From a checkpoint of a small transformer trained on Wikipedia: 9 layers.
MLP neurons of a small language model. Each row is named by its layer, matrix (down: output weights) and neuron, and shows model dimensions 341-511. Each number is 128 + 24 x the weight over its row's rms, rounded and kept within 0 to 255. Numbers have three digits each.
A block is one neuron, or neurons of one layer that tend to fire together. Before each block is what it responds to, as a language model described it from the Wikipedia text at the highest values.

Description: Split-word fragments
L5.down1450:131119161105084109122166089165139129131107131091103163159058091109109110097163127135102102115114126132157154125139142123123134138125150142130093087121142140158120103154128144121139106084127137130109145095143171132089143091124155141164139124150110079109138116181145149141115088102130136059137152114112103090151105118129121093119125135143132141142109145117111138123137145100130111052095101126118150145109075147097136145106150099113122116128097172123154094133140175119135079146116120110119076122108175115137114122167
L5.down1807:136091155135132131136154099154119123128173165086091137156077134121069146107163102149149106126094129154119148111114133160134142142138154122140099088115152148157127138178140126136130081081109129103109145105144144126115146123144147125137128162154126111131178133187184136155148111151121109042162122137106098104155102111140130065136122121148143126132122141116112142114127109136159133090137086101084107122134153165120154108110111092144123100123127115131166122119109182085154139119121148118087132122139178129140127140188

Description: Predictable word/phrase completions
L4.down1241:104114160119133069162166140099108130141139127132144107189152122084114135145116157067116115128089130129080121156142141160108112126148148125119143078106147178109092184147203183097132133130129122159122143152135145124111112113185103144163139134141113135129156149098185141191117116103092119117145099099097142104157181103129158126099122101131162122126133152137103129137105124117101068100172117124103147109142154120107102108143099139129120111140096131139131098160142102113112098088159108079159143138118091135113110091124
L4.down1617:140164127104141108103141105120122152181142135126112117201097127104134134126189144129103139095095168127135133153141159158130120115107167139085182123128144194105121135117182158100104129132122160154132105117123156156139107105161127111123119132132158125137131162125135114151121129128135139132136096114101181130135166125116097121131128103098126141132107159121113164095125109108140135108115136155115126107134114109123150111146149144152141134163146105116156081140123163092115124068089132123125143090099109152091113132118
L4.down1729:097162162135126118137161144127123140106170114158169142168142099114144171111153149111122115119107154096130131147113119143161146095147153123127137138101128153125115155135158138137120130118146165141154110127137134174121106121165181137097157154144163145136136159102152153154125143143111149122106100073112128091139183132125139163130124077091176150134146157113120115100103139113123145104173113099142136143168122148144146155111130130145123130090130168140086114148124100111099104139084133136156169112109111148081106129094
L4.down1973:150118120088133151144138125128162141114136109131085114179114103142123186100217121150140125147133152126132109100147164172133131108115155163110142155125138137136099124112170168134114127132130131157121107077133109087152149132131167138138119121115129126136135115156105138152091132121105114147115131123108140144111116115130128138134095111074138148137137120108138148121163129099129149118119136167162104106142118114116126169152194116106150168146149121159126100154153149082095108093126129138150119108099115144089133106125

Description: Table total-row separators
L5.down676:149128121096117125149151114103143163100131113096100132157136124111124120153099122112139140113132144111168136157129095101158151111144101136103128102149145134089100118095166120095131112174130116132149117140149061127119190090112149141163118109123126122122109094108172091144116142138124114167138153104126172131096129130148127156133100162119124150120148181130144151172131089113131115132145107112173085114125113093137140187114135130148096104092131169126115110116115131128091140112140119090144148176144074113124129117121
L5.down1613:138124113132129156120128124128118131104097108111128096129165129114138165138122133108119142113105083108144152121112083077152141140125122131108114137142128097103128125095094134099101162149142136112117104146120133134109163137119133147146139124131112157118102102111152097138128100129166112145111141122140128112123115152153108165150146160148147130118144130145098137156141123137100116104151092127154120095113078181099110172134155140137111120105151113119151099117125147146122158103140106093174120117153104094109115157142

Description: Word-completing suffix pieces
L4.down54:155098139121125142114157137084148088132142123158101109145117134107141127138191150100143134132134177115130106118120111147148101130137157121090096114153117123118097159135109119101132077166120143120085097134151129175127108118088143165120128123104117121125104092117144119123095103092136121166138113143136152154139123112116115133159103178129175109131130149136098133137173119141091168143075132143147131108151133104123108152089151156148138150147136090072130163142123131125084149155098132148141130133136121136098132108217
L4.down374:118124173111125119113137080097120132133101120153111121148126136086179145121129110120142113152092124129117126139103126134135110159126144138083089156130116147121113147130108134133135136133098125159111122145162127163150077101187130131170138144105131109142125143123183159171133117132119145124130104138163140099155159102138121150130102186160139137151129133115109112099099111118099161084114129123130109133138083129164121110131136105137127126137128109134144101157172091115099143090118111108132156101157126140101117137123
L4.down1206:137120118100123143127154122139101123129109156132127106160124112135133118126147115143116119124116165159125093133117109150091121168112126167103102114146087160118077151118121145148123124132100136110132130156168160152128123092130141159136120108106128146161133130131162094167136131155124120160112122139141157108169141114117121074151137162139143112097121149104113122124075128124071154100118123109147094114172109092104106099119154121126148150100129103138143110150165114127069120100110125132116105121167151131091111127148
L4.down1977:136116116140099136113134109139118125141114140112098121128085101119129110092153134138147124132185149141111118156124101169137107135149144140101142104152162161095125126154094139151172144156110119074127161149145126084154127112095127145118131101101150157135094106133133083144127160140128105159122145103128115106141143106137116099120107139145159140134106107089118121137071081102085096122175119138092089138119087125103122138100159119149181141137137118155124144148136122111110113128115103097128098146146134137103111094104

Description: Mid-word pieces and suffixes
L4.down558:156092101088095136131129131071130098155126109169145115125153134159145148113113129133128181104134140156097140132090146107092153144120125157174103161144082118177102093162164119138127165128129117109104094122120123139135153144109179129151158102128117143103147136127107158113138140117130106160148164130152142135135083134118141105164120121134127139119127140132120102153142164154123145159123176145194054141129171146122116131127124102109103157094116130116153124105134106115123163166153109143159143104120181117158141095180
L4.down1096:117137103114124144091138131117127120135117128100150104101095122162110117100123122182140115139130117133141117141154084105150144138099155171089128173139096107136099093136137118156113136133106131120182130143119126132107112162092179120137128139097144172114081157119084103121142160118116140199140186167181150116090099124099115119149112128112114153151135120129119139155132139133111195161126148169141075125121164117126119148122134126095156124151132132129139130082132070154076144148153113132111142122127144113134126111142
L4.down1280:130112128137165164109127159120092128147147125084137127101093138133152075085150115119156121156117086116093117096094072130177139136123144117103133125173145084123091125135079136140122158168113086142160132134138044138128133139143147156113131156105163154126139104115136104126103151086123125152147146144127144152129133099127123112133092175100160135146121104117135112162164121153124100130140144144133115120081107103129145135088155108137150111164156135142131191127125122101107139102147135128105149108146139126124132089113
L4.down1710:170083155165110164136146158154179129148122131142123121103099134108140127126132144124145148129124134092116117117132132167136129109133125133083112143146115126118138125137111107131105169152097138081158097131085103155097161142137159154135131142141169174141107138098099162140146144099091115171154150165127154111140084115107094126149149140130137098135144153129114125124163131110137158133123118138151151133103168076177161167120148128139152107194139093133145182121167118124109153125103139143123105131101123125128135106171

Description: Second piece of words
L5.down382:173137173095089132135153092133135142147132147115119097120157124105139128126138138138102178139124117168129142117152129118129116095137107150136133104086134158109126156100129113119140087108089171115102142103150085114191119149135142132121087121110107126131120134124124121142107132087084129164133166124132143132090133138165079131150123107119097117157129136125128159142140139088133125118066120145122117140113142095124158119125146100073104126121109121120171124111120140107152138176166119090127142120109127156148107098135
L5.down632:165113116154104114138109152154124097099115133152144138118142163121127136114112143139132134139138100152111099081124135109107116126155111133150085087153105134130088144073094161105147111118095184125149127133178148140180123134143148091128086095093146117121107112143146121131089158112123126153108152140126158118107085149175087082093147105127098134124139121160113110149123150146134126121107092129101138144113105121112157162112152119113111136147111099129161151135130162117146108184164053109127133115093130143166090083110

Description: Mid-word "es" piece
L5.down1287:107124069133154121136126094139127128145134147131113139131137067132111159127138117105145146130123111159126125108137140133125119138135134123126122133123160106144135120117084086135128104132160129119097135107139090151132136174079156122101154120133092164152134083144117130134095133117166149137132127119093130127125129105092096110121104138126124102114119130112145139123148100136137091143128130103125138117119137109128101089086135143125117150152116161104131098118103119117116090122125114113170088122146167099156091095180
L5.down1912:122106076115130129140129124163126147130147099132127152110134075116103168103120122158135131117127108171132143125173125134153152107138155124157140127115142129164122107142105096171131106131128091125136137111137099121140112142118126151090163125110119155136124097126098120143084119134142159139138206114135163125133130112122104114136061123168119130140159121136100130153189111113181125126118146153120090126092166125131156092120151128117100102166151139123154129160104119077098107145148146138155134118116169088123116133173

Description: Mid-sentence continuation tokens
L5.down1146:144138077108166115178141143109116075127124119129163133124121106138112152116096141090170146140124134143106087132114167192153104120185113148127142137135113081104143097148122143150128095167161140151065165159090090178160145155131161143159179152123161131135135128152132138124114113132125114128138163147140131174118139062114098137125129145150121162154114108141129113117114091153120114123155121132124152114142133098135111098138102118121117163149118138120115139134112107131056119114162126122149136142140148114133093109150
L5.down1597:138116144101126078164134130144118089115135111122130137103095096162134163119115135135151144131112165137089124169097139180138103104170142162135133109107119124119097095127140108137092061143117165133072179111155115168196154137141161153165103127117125117109139159185115122146108119157147070147148133127128162135121145120115090132142119124130092153147128121109142123124107119097140143126131142150109102147188160161114144114131124120110102157117112124126116089118135126081129096147142155145130207143093147127126077108113

Description: Mid-word pieces and "of any"
L4.down633:123150129120148112155152122164105118098142133098118122110110110134128130121100105105093114107100118083112121139135168102097112084103115130112149089095149146101109122110125128139102158128114144118127173105139119131142122124146084116128082148165140093145148154131148123127120120164129170117141127136127106110096154134123083190097133105120118150159129115109094173124118136106117095073154109126081162135097074141145142124182114113113110114144132153146120114150132108108142110079125134122129107137140111121113100151115
L4.down1333:121147099101158144151129136141087154107154110129126151118134051117098173155120143118123141115128162110128147134114153148107160093117136151126099128113104151120099150126164133153098108109139147131186139155118121135129125128120122107068159110127115145133131141147162108117125123165144108102119144078126151147168097126124114134165160091134112146100124128103114125113123109127093179106168114110095126103133127118145145115144129117114112171077121169133141094145131131143124103104094118137136137114140129168083123145135
L4.down1911:125137124136158141093137138136136136092117118153144089106154121113148126161134107150135085139110126139122142132120104088174135100130125136101116124112104157123116167098117158122080128138110133141149104128106106099073111104124151117144117112102106133109140160122137108102155154137129135149105144158184135167130139102145151138129119106140115149154153125135112153127129165091102123187113112124126159136190122118148134137159150102175100116099137093106118079139135128165117146156137113130117097132104165148101122154116
L4.down2005:134139126124148104163136136130133129128150112082133133127127055162141154159178153121136141134124157093121107107100136146139151088108129147087144132144143165083116144084128164123110109142147141107130091124120096128142105119094151114098141133146108127144165103144147107118099135139128104135114145109172110134134137105144113144124138093119131160170116136116106129129090125114113155096147122129110148113136093094125159150134107146135098126124125140140097128146132145159115093077111126142116117151121138163071140136120

Description: Mid-word subword fragments
L2.down190:154145115132118123119109142110103173101105078101089080114118158118165120124119131112115132109099087115149118162137119159109166113167103128169197099146076095061120146116134105146144129125144137124106104123119096122125110136151078112134090143098150154143096114138124102116146148128142128126134114113129193115119140167150136151132164140155158079151094125103118116124140143152129133081145129135129140144154152128153103113094148126141088071120143114140134129099114120136148160119147119138123154100122159115135096087096
L2.down340:109111143146159116118115164123069120105141085138117099132139138146172155160106134154129107128150152093150139158108160151124151071132120101145132106108101114098060179100119119099146125138151181108115137134101122076114135132149117128133104177134125107125054177124110112145097121126146172130079153103160151125156151108153118172108145144127157087166133118145135135112153114105139100123138123119131108127117143153156120119122150191128135082116136117181157145118158081144148152138175174109148124078094166151101140124109
L2.down356:115124111129137158152135153126110122127146101128170136161139112169140136178109167134139094136103092103108127124116117109131156132118158156116168120092129128148129162116153103096135151164163128126131090127117090077088106092187137129160094151125174158111095147101128113114152120146168186124124160146141138119103120099146172124148145118144143078141119137140139152138131138129117135108112125162130138112149155137126144134147168141125062092146154110158128139135133123123084163118173146135171142089082105114110121082157
L2.down1223:122136127138128153120084136136135114168124130149097100115160096126130136107105139156117086108132163119155148143137111133154131107111131106160108166108099104161148126123144132136109150128129158130149145146117158149089127079136159140145179120097117108153108158135143111112117117127142113114132172139144120122158121097126142139116119181118111149153154119187126143106177155147170111137112145136112063157114098129102137129074153141144115090142143106132120126121164084117142113185131143133106097124114155142159122139127
L2.down1739:145130161166121134135090128114133155098102092149103099148141120127166175122085129103153113135105128110171168128133187119104118120091142162159122134100089100105131161104128127103123125169163102119162129141134068137097141135132091129106111134122134115136135132105157113136135090107154146098111141088130104102121179110135158210149130193120120143145124123132100100148135114176124140128117103124142136131140101146184143147096120143164078105102153106140166102113108127132128122144117118146132137118125156089109162129104
L2.down1741:118141103139142099114135146149113067170128133142128118136135108173140132112116109141135163091095102161128111126094115156144129144150114109130144133092133102147090132108146105134115129143151134128097108120073157127122114113151150150180134140087099124106088166116139121158111104109151137138109151117127123156167117119113145112112134106174163094128130076134143131106130146147102074130127149158109105100113128145103135121148108123129097101144115108147099154088142093142129120141139144181123094132093158146140110087131
L2.down1862:099125147120162132114114156103078111080137105119102092114133116149150131129120126141160127115113103104162129173117110117154160112129147108150151123096078082146104165109139088117148124162159179113125117153130092083111129136171122106132119151119147107135108169118146121142086146133173171118102166081137149131134146095137102180131139126117168114187144102118116150126123123143160140136132114117103083105139149179118117149139124204163130071112170125153099133129133091146140150146147163125121108083100125162110099093098
L2.down1924:145102161142202103090078109118122093113130088114108161109122088139163175152154127134130125126122180111169154142132158140130164068093116154139096181129113066145126131126162127077107133144144129093124142138107148160090119093138138091097111108076152103122139139153129123124118131099144139112117153157126138132137144063149134140130114139101116086123139139115110098131155114114180118128117139129097121152095099158123127094109172126142099099131112098118138128119161106076138143122149123105148052098120127100097130123135

Description: Mid-word completion pieces
L2.down392:135159146139141088145110102091130183126124156141114116119125161148158123142134113136132153138136127131177181161107126134110133099104120116139128137147108092094128118151123143069142117109091166086162105137106112130100149148091110124104117134140152108137124190094157127155112143122149161141143133118141141114122165125146102180146139167127112165124116149136082113100120089098182161139110126118090115124105111153124117116144141142155100123079164151118133106153114105132134155140108142119128166103150138130113101146125
L2.down450:165147117128123171140120166160159152121093131110122087081114161144126088116091104137101157123141172118139141140122091102161097068130093134108102135153140123104114136135128144115126123131128153086096141132135103064116119140078153176106129133106169132124145154126121124092162158104135157109127124167166124105120113155133117117148164108102089151169123121138111115117126139143146135177114116156118107134117125109138121152143130144179122154124157157102091129132099123159122139151127132143126156131153133112191096148125
L2.down611:160121137167145096117120141130139149123119115074114122039134113127179134126115132139151115138124123092124161156121121095128181133123162167188116155171109087123183121133140073101135121137125120091114125148139145180139122112155090123133135102149174143168111138119134153160133136158115113159143103098155109140101162117122089119140128115120140154136144151132130086088131149151157190114136118154144085110128105157145145146148160122100118123104153135102101151154146116138149142132123133133134136123113120139154131070147
L2.down687:144096141123105115145119144107106146101143113171136133191084139136160151130067142117140114146108126097139133132096202148074118121102135140120112134134105132091091127141118157105125116137133136107148128152107140134099111145101102114121101133108118101150147157119161136125093157119091130125099132097143135108127137128122117188144112180120125133098106138125079148098130103130169122165131103113109148167111116113152104114102148146119074122118150100135148121105158139148163197135090130115117140128146128140128131155170
L2.down941:133171102124138107154128116090136178100124155142155124133091129139112114141101122134170146118137111138128120155123180117093170136159118152095125119129102103079148125172150168113129144119108160149170101130092114124116125117091107086092123132106115090131142134133132132101118155140117158142167107137129124105125155165155101136154144150151107142106115144144103130124092103126180159164153084110141152125132131117104134117137125153166113125120132124104122094124109099136111191129122096105128147096166118128112122135093
L2.down1187:128105159110130095173120140121128180103113130121114108154096078168170124140087151145144129151123139100117139152119124138105137070121158138103122077093093113090115144123093125104140097062110128119158119150118119135145155119091099066103104169138133093148097184151120114128104125134148164118121117114140148154137169103109105152134102132124081159112134105122086130103107116117163097176112112128095136095081164126126119147146173183114133121114147135176122119125151145128144137147104147102116129102137124132129121152124
L2.down1444:111139116148147098114126091138147140136150137129092134124127100176144124155119115153104162142140137150170142140141148143118122124107141131172153173157093091098148084120137128087179112088133136111156128117129117119148117098084113136088112154099148119174124165142116150090142084077125110117120127147125152106141130135152144138109156127137081115114151139127123102122110150117164122134117125095174162119110138115137154121123175133148115127131142141128118103113149112089145162155130133134175151125121170134115120157113
L2.down1736:119163142140113123120126113143137137098128111140081122115112121130154136135103104112114107121113140117137136098126135120111144109113139121135127152112081114122133135109150113103156113135126147133159172133129065094107096087114103121141116137122153139119136135098130099150128153147154137129149147124146136126090143121154130114155158151157123125170136135132106124096165131094121166128126096148130138101163113143156119132102162146137076096103136144100149149118123127131117135159140123120161157073139131122125122129112

Description: Word-ending pieces, stats separators
L2.down226:104134087122171140132102181071116145120131130132104107109088133153151102112154098125127151078108098148156151172121124113097094148152089132181110144131104098064165128129123110121111134122134127115124075109105126135157118146115157105146162121151155147122161160139126136106114145103138136162099170123122108165131132124098121135145121095137142110090121113121117118133134091183161140188098152138142137128120113109133106107145106154126121110141113114111116127126133116139146151109096108095151118106138109137147129132156
L2.down604:123142113153132103098085111113108100139131098134106126053108147106180109168151103130138121075147136103139124149084133114102134136133104107158125158135135131119144123097150125155106119127152164079093125092111067133112131143096149134136136099110170144108090145131120094141107138125122147120097161124139130138073076130115158093146142098112158092135118115164127120107130100126125190163129172165104093119134086149089132116148118116142073106145134142097072153094098104166100121122135127101132123085120102138161143100171
L2.down969:108140126116142113147103174133107144137157121094135120095118145123136153116188150086154136124110112092097123136157136114128130135112116153141114101112164088098140137119110150124106135126124128129121068100113132121111116153125151115104119166166200188109124116126078140119115173161137154119158108142122118110084105142096099134160164116075145131107105160086153106154116131146165177110103148141161123160125154137161131118101109143108137116096132151112120161139076133140118122157119125096136140116128093131129094119109
L2.down1018:133122129139136114107102108109132150114127106123076150122082139168148122160146116114145103089107119112146139151123182097098147150104124148157113166132133117093146151103153156154076156146098138136118132085131124163151119106123111112104117101101146133099135130138125117144114164103154099139151195145132147145107097148124115166146158124097133140126109145148075096164201110140131210103122180104112163099098122143151144096119118164122089128130081112101119087107116145127143149125124102102137092115117110124139117121112
L2.down1150:134140088150159104093132144116115114145117106114107141117106159123111111098140093087151151103092131156158118108156147101137154159109116136171127117131097084140123132124155124121122147096135120099103138172123121156102104127115090106123146137147123134113164110136147097136111184133121114107124118147145088148088116152128148121112136134141188125158084147118143133095148113142125138142108127147103112134125124142152143127149088137102100155146094118090111150123076099122182107169092065131109127089138093160124120104176
L2.down1335:112124093131154111152096120130135137118060131125104134088121119137165119091129136115141149107084152148150129121120130129127120135137083139169143135136092087081167147125133080128110114133148123092094101159091084132112122136150121126147143119116132120109158128098135115136157101094120158103125146127159080150087113139109137140130152147167113107134111123137135135133139105160168136144122102153146150115120109073116137117145107156121118122136114115093143168125124118147120113119108133126143103100122089121142135107139
L2.down1682:102144134151120114117120117092126158104138114159103127098134125097138119114151110144151120123128101150116149138134141128066170156109092125163136097136155156099137094103153134170141120115138111129164149100150062158122108123084099122083148130169141130104142114097100096133172113119164122145145140119086136178068086174097154105150126141131113149115123113128142113104133124146133193166134145122158118104145106158106153119116127089134112119128111147115142122114105121120086104122150112100154136159158099127174174145139
L2.down1953:123086116163151119115146105124120117145130120143104124142156141171150117155178152140151133146136148120159154133121170129089166122116117147161170156120101127098128136138140141117125144122127139058162113148069141143071134098100128114111127122115167116113098114122124101091149107072113141111099127141134105140114099151156164145123119123137114096111111163122123136082160126133153107139106143147109146192160150104137164099094194165133093156170098082135129129113122116122138167138143104100111100127143106118113141146155

Description: Mid-word "art" piece
L2.down120:120146141132127073134103101119100160119128133115129119129072098136155127105098088136153102121104097110098144147121139112091109137154156127105108096112140092080110146113115122126112116137112119164123103129155093129123127091136124117132136116109122113134109127117113136199116141121146139105156113126122111148101138126076091117159160158158129151121152119134123139129097104146108170111117133108076091094142093137141102112113108121128082129129175129153130119109131177160077130086118126104101141133125119159141091091162
L2.down280:122143153097117121131127098087111141118167129134105111143156188099157122122157084112154121119126083164149112133115137095077180142134125105136155031167122130126110131124121141133146112188124129120118108127104084113140111160129090150126156104139108129140132124114150109159130147149150115137133146094137116153147141126107106150114119152159145141147138120133127183120123099154119161126122165100124112111130138156090099151111088143137132096119170143137127117152096120144080136108097138118118172173126132156138145112123
L2.down515:148122116128160116146129130106172130181134156139136141129126162122121105112131128115107129143144099160097085095112084123116131115156115114121174095164124165113113145102103128146093128109112134112091111101115138119142135130105107122125138093148107187116131125131135147147132108138102131145134111145104125140106108166144138117098142111138158141106142084148117132131138143140088141127152129124132131151121158103114112124148114096133106116133112125136119148122102155117127131076140082075150100124141134144172142117173
L2.down898:145168103130135091145140130106121164141120161115081120136165106130151096121138119099160126113125140115166186143177092133145130118102164116123169088128108074115097139140131143111148107087143133126147106167140125079148105145130112102129132172128168085128115144122123135169138140098129176127135133139113153164137144140104118178093162125131128156143146124100149105075129131137152101089130146152126152162140117109144096113133134143129142159138119173163123113127150163133136105146109129109141146116169128154116102125123
L2.down989:128134143142143075145132095108145124129153125117104094144128139134145108118126073105136103081115080128100104129111084125132142090162114086150196083133089105100129110081121105132118127144139144141130116087159085117144111118116124143131140113134100167138141133158136150155105142147121121150149155125150167149078113144125108105107127132143147165150165094147125132133091122141100170124177152105108091119123111177123097124141126147113113112121148145143105090116116149110066142119162122127104129121117131153147121096128
L2.down1170:167121119138133123160130106098175154156103153147144159160189168141100124134156116133110126112093097148123140114108109154142128120172089089134137133138131161143127093096115125124125113113137151125163112102137147067097155091122153157113147120129098114118176147141148125128141077101125179132142136166096175124141087167108133116090133148130090157124182086108135130152113138145141092117115141091085166171137139146113149094116139135157157151151106118134141105132128143122107135115114123127102092138158134101137113134141
L2.down1415:181146117148126120155100123137116150141109114112124121133096132140123124141106119117132134098122137135141127124082125127172145100176129118125119137159101109106106103136115103110123147139130145159090117110143123138137126154147088156143117131118105123208130186132105131126120165067130189136087103111133185116143126114131080156072132131114125130109130118164165122109141106152146103129188124126124141147107164122124150144148111164130148176093157165160110138148115098083166148111140127133108151128103156132126098123166
L2.down1847:146099108132126095151095114137137100132130151163153145151144125132112132125122124153116144105124165143082120098112137145131174092142107120131129117144104146145127116115149146139122113122089146118146128109104118096120112098135118129124135107129100126138128135151147144117113129175111119139166152169125127090102093126154120091110136109136128181118172140161148123127162166104162109155163124104127074126157153125103137135134152121152114119143110142108117120115146132130094160108135098143125116090116170151175156147114

Description: Mid-word fragments, mixed
L2.down43:101109122141136154122151145132146135081102150150138156152148101145060142184095138139144134144134091178144115079123139161122107090117120169164118098120111134170178123142117122117154138115107134102178100131093148133140144145134105114124116160141116143119110161137144136090116109098122124138091133126118128104136146127131150108082071091132103107082140126123089098133123121107164109126146107118127157155146187099112146123130160122125158107103120134149131110137145105073158129122121157154159135080104143124103126167085
L2.down172:148112143149109143156097104160140129095110097119137143135134135136088167174119127114135139169154158116157139088120113133127168103123151162155113133137148136153156130131149130123091152152122104090148184147135134125089155158143126138129117107179099120095153171110123137130163151108148142104148132130122101123091152120131124152119120129105100146115136140134099125155142101103164137141143148139143144109123134140125156156127131092157151154074101115122123137161094109115116135112156132142152151099143128118138121179123
L2.down816:135106128137110114129088131129141165070116133135137142150082131123125114132088117103156141146167103171127112101120155165064130105121146163131118087119117149118099110155112138133149126148077121120167112134128156122175095135110115109144129118114092104116176172096149122124090144101116109153140156100120123144147145128113120169139098149147116147099074150121076114133141091114171183139157078113124147101098131135131132130112117141138115103076160135124162119134123122109152155092101123117149167124128140123120148121097
L2.down1194:129107151149136132133137131104130124092145130157119140086171130128097182126121095106112138128122089158157112103112123124153158119115110159198131066142114106136174102116095078119127141162124126072143094110132118168157145111133081138128167083179058133122118182112121116150134099125178091165140152103128123156110138124097119102085078097119132145105143122141155131142140133127122117120156134117153113107105147152094142135131128120106156126055128129172138113156134095071122112112144150152181112166108184154130131131138
L2.down1292:115120153130119172167107149138186089112152126147139108164133091128079134163090144142135124142180139163131132139169085140110115091117142140134141094160166144113131136112102137124140143130115127099165135122123142111148138129134126139131118109144103133089093181108139143119164119112149134131121165137144122157150153109106138152114114113134117127115110102162087115151156139148122106141129150144146103099097135111124126159156149155165141101106131116146132135148126126113118106091155141159188137094118121097148167143078
L2.down1343:105141171127121127108096132114163073113156086136115142136133137113115164149137142126138130142130089177136116099132154170091152133139101158131124134143137166164143112144117136139141072156101139149151153096083156150163106158159132111157110117121117124091138134135176133110131147120086078124135139127129138112140165130114120112110116124121169110104102113102095095156130133149166092137138128107136165107138161130106134125133148102104144097126076119111157143108142117119099091111080153189163143142123137104133133108094
L2.down1478:137110135143121113105146125113130117135133120129137121183140131131119163146194123128120119165125131167126114104116120155154131118128135149129119116131127109164125102132079121090118126104086143095145078132117211215123155110132104128158134114130135142109122163126150137120081149131109128141141128108098111129151148127142125125109086120111110111090103115114112123157087135099130105099157123096124185137097141140093125121114128134121155137113125119172112111125167132090186164138094125142114116113125098152103099107170
L2.down1881:125099119136125144142103129108145150095191146130164132137126066152111112152086183158151159179155122132110134128111108112118101125072148116140119121117142153125146155139129145119154102123080133105182118111116136120156133137114148126104119119127117118126111152159118146128093120089121129117105137121118110154104112137126166136109105078126141133107122105134126136122071158105137157116124098130181150153128150131120136150124118115146129139103104129186127136116168137144146126153108122121165131109124103169144136151111